Part of a small language model's weights.
Size: 10 layers, width 576, 14 heads of 64 (7 for keys and values), MLP 2304 SwiGLU, vocabulary 32000, 92.2M parameters.
Architecture: RMSNorm before each block, rotary positions.
Training: a variant of Adam for these matrices, 1007M tokens, 7683 steps.
MLP neurons of a small language model. Each row is named by its layer, matrix (down: output weights) and neuron, and shows model dimensions 144-239. Each number is 128 + 24 x the weight over its row's rms, rounded and kept within 0 to 255. Numbers have three digits each. A neuron's up and down rows have the sign that makes its largest values positive.
Before each neuron's rows, "raises" lists the tokens whose logits its output raises most directly, leaving later layers aside.

raises: " others", ":", "im", "d", "ding"
L7.down1205:125152097122115158118132124110076138130160185146126105123106174132150131138113104120132105103103136111131138131133124159105099131100153116166123164144126172105148137130089080111121121150151136127106142167154120127144151108115105120125146113133165152137115127089190155128106068129129095098

raises: "^{2})", "}}", ").", " 2017)", "4)"
L7.down1473:136141166150122143107158099076153128094140134087174118114103107112126122113127059099129094111139088113138122097118112128155090142098160133099149152104127158072129153102123145109105145149139133165097109093148110118118148153114098149135162106109130105115151145146129153169100159137094159140

raises: "line", "est", "ly", "lies", "sten"
L7.down798:129112164118113146138067123138150108151143116139107125132144099129132116152099094148161116099118142090179178130107105130102122131113180135156127129161136124124115111165106079121118111139141126118108103204110117103135174121139151116148124130128143140135141145148120147172121116101131137122

raises: " England", " Canada", " United", " America", " presence"
L7.down988:100151076112097119156098108133183107143166253109135168121129117099144141114139159115095104156133136136125180131120088120166138065114137148133116074155130099104178148141134120148113119106120153137104111132145134166121145144124111124160133130135143095146119127010139188109121146128131176103

raises: " and", " &", " or", " et", " nor"
L7.down1416:162178176079077127116145134125131115151093212145110126168140113166150142138159154119140101144121097155138121138177104153145121137146131140103153096130131133122137107189176158158113131090111100079082133091153139172104125112140140143114158168102134130162137144099149123138090110148156159090

raises: "com", "ter", "tis", "tel", "ru"
L4.down2000:166142119129084133115135180110151179155131150124111172141111094152139163128112103113129131187114171108126103177117128130092116153159166116117128117159147107167143117170080109107173147164147123098133148174160136119148144106096112114127149123112147139106124115090159136166134124123109123188

raises: " them", "m", "e", "ri", "mi"
L7.down1408:152134141162119163174128169131105098110087166117099094150135164131129104134147098135151110134111144118121121150153104118112138143129100181080122111101147132102128153107148099161155086130111148158146159130128082125117149139129099136120110158164115082083143133069119126116083147122136085077

raises: "ing", "ably", " their", " them", "E"
L7.down949:103101124187126132151127141137132090128103195140171105124106153115131116099132137111128172107106128104152135121085150142102146127148106123138158123151134163109164093135150102140152115127126126124153087106149127115140112140107087134101114106133152117080156089131130138088095132125106130118

raises: " himself", " his", " him", " themselves", " itself"
L7.down485:098081157119104166099108155137129124122128160096148113111141183116099120120141071182113122107112127172179121143162128100104118119101132124123072203138200090151120151148130098160125085135126132115122159125164161187144150197126111085125142107111150108092136166119142086120138172099116176118

raises: " take", " receive", " give", " have", " serve"
L7.down1939:212103150159127115102130129134120120128147162118083080107127113145110128100098128137151132091159130114125118120157077103115148135101133141102148132142161119132139136120172103170115140146094147114149150109153174176164105113113090142116123110171134104124181116089134120121123188095125093086

raises: "i", "a", "e", "ae", "o"
L7.down870:141141117092117135114088131173115142093135132153104136130122145153148143163157070162116160106125137147154132154129121120139115148127111163141154097116176147123092108138141165157170146148119105105102139153097113089133150126159193146120064095123144158118151124143142130089120177119122137099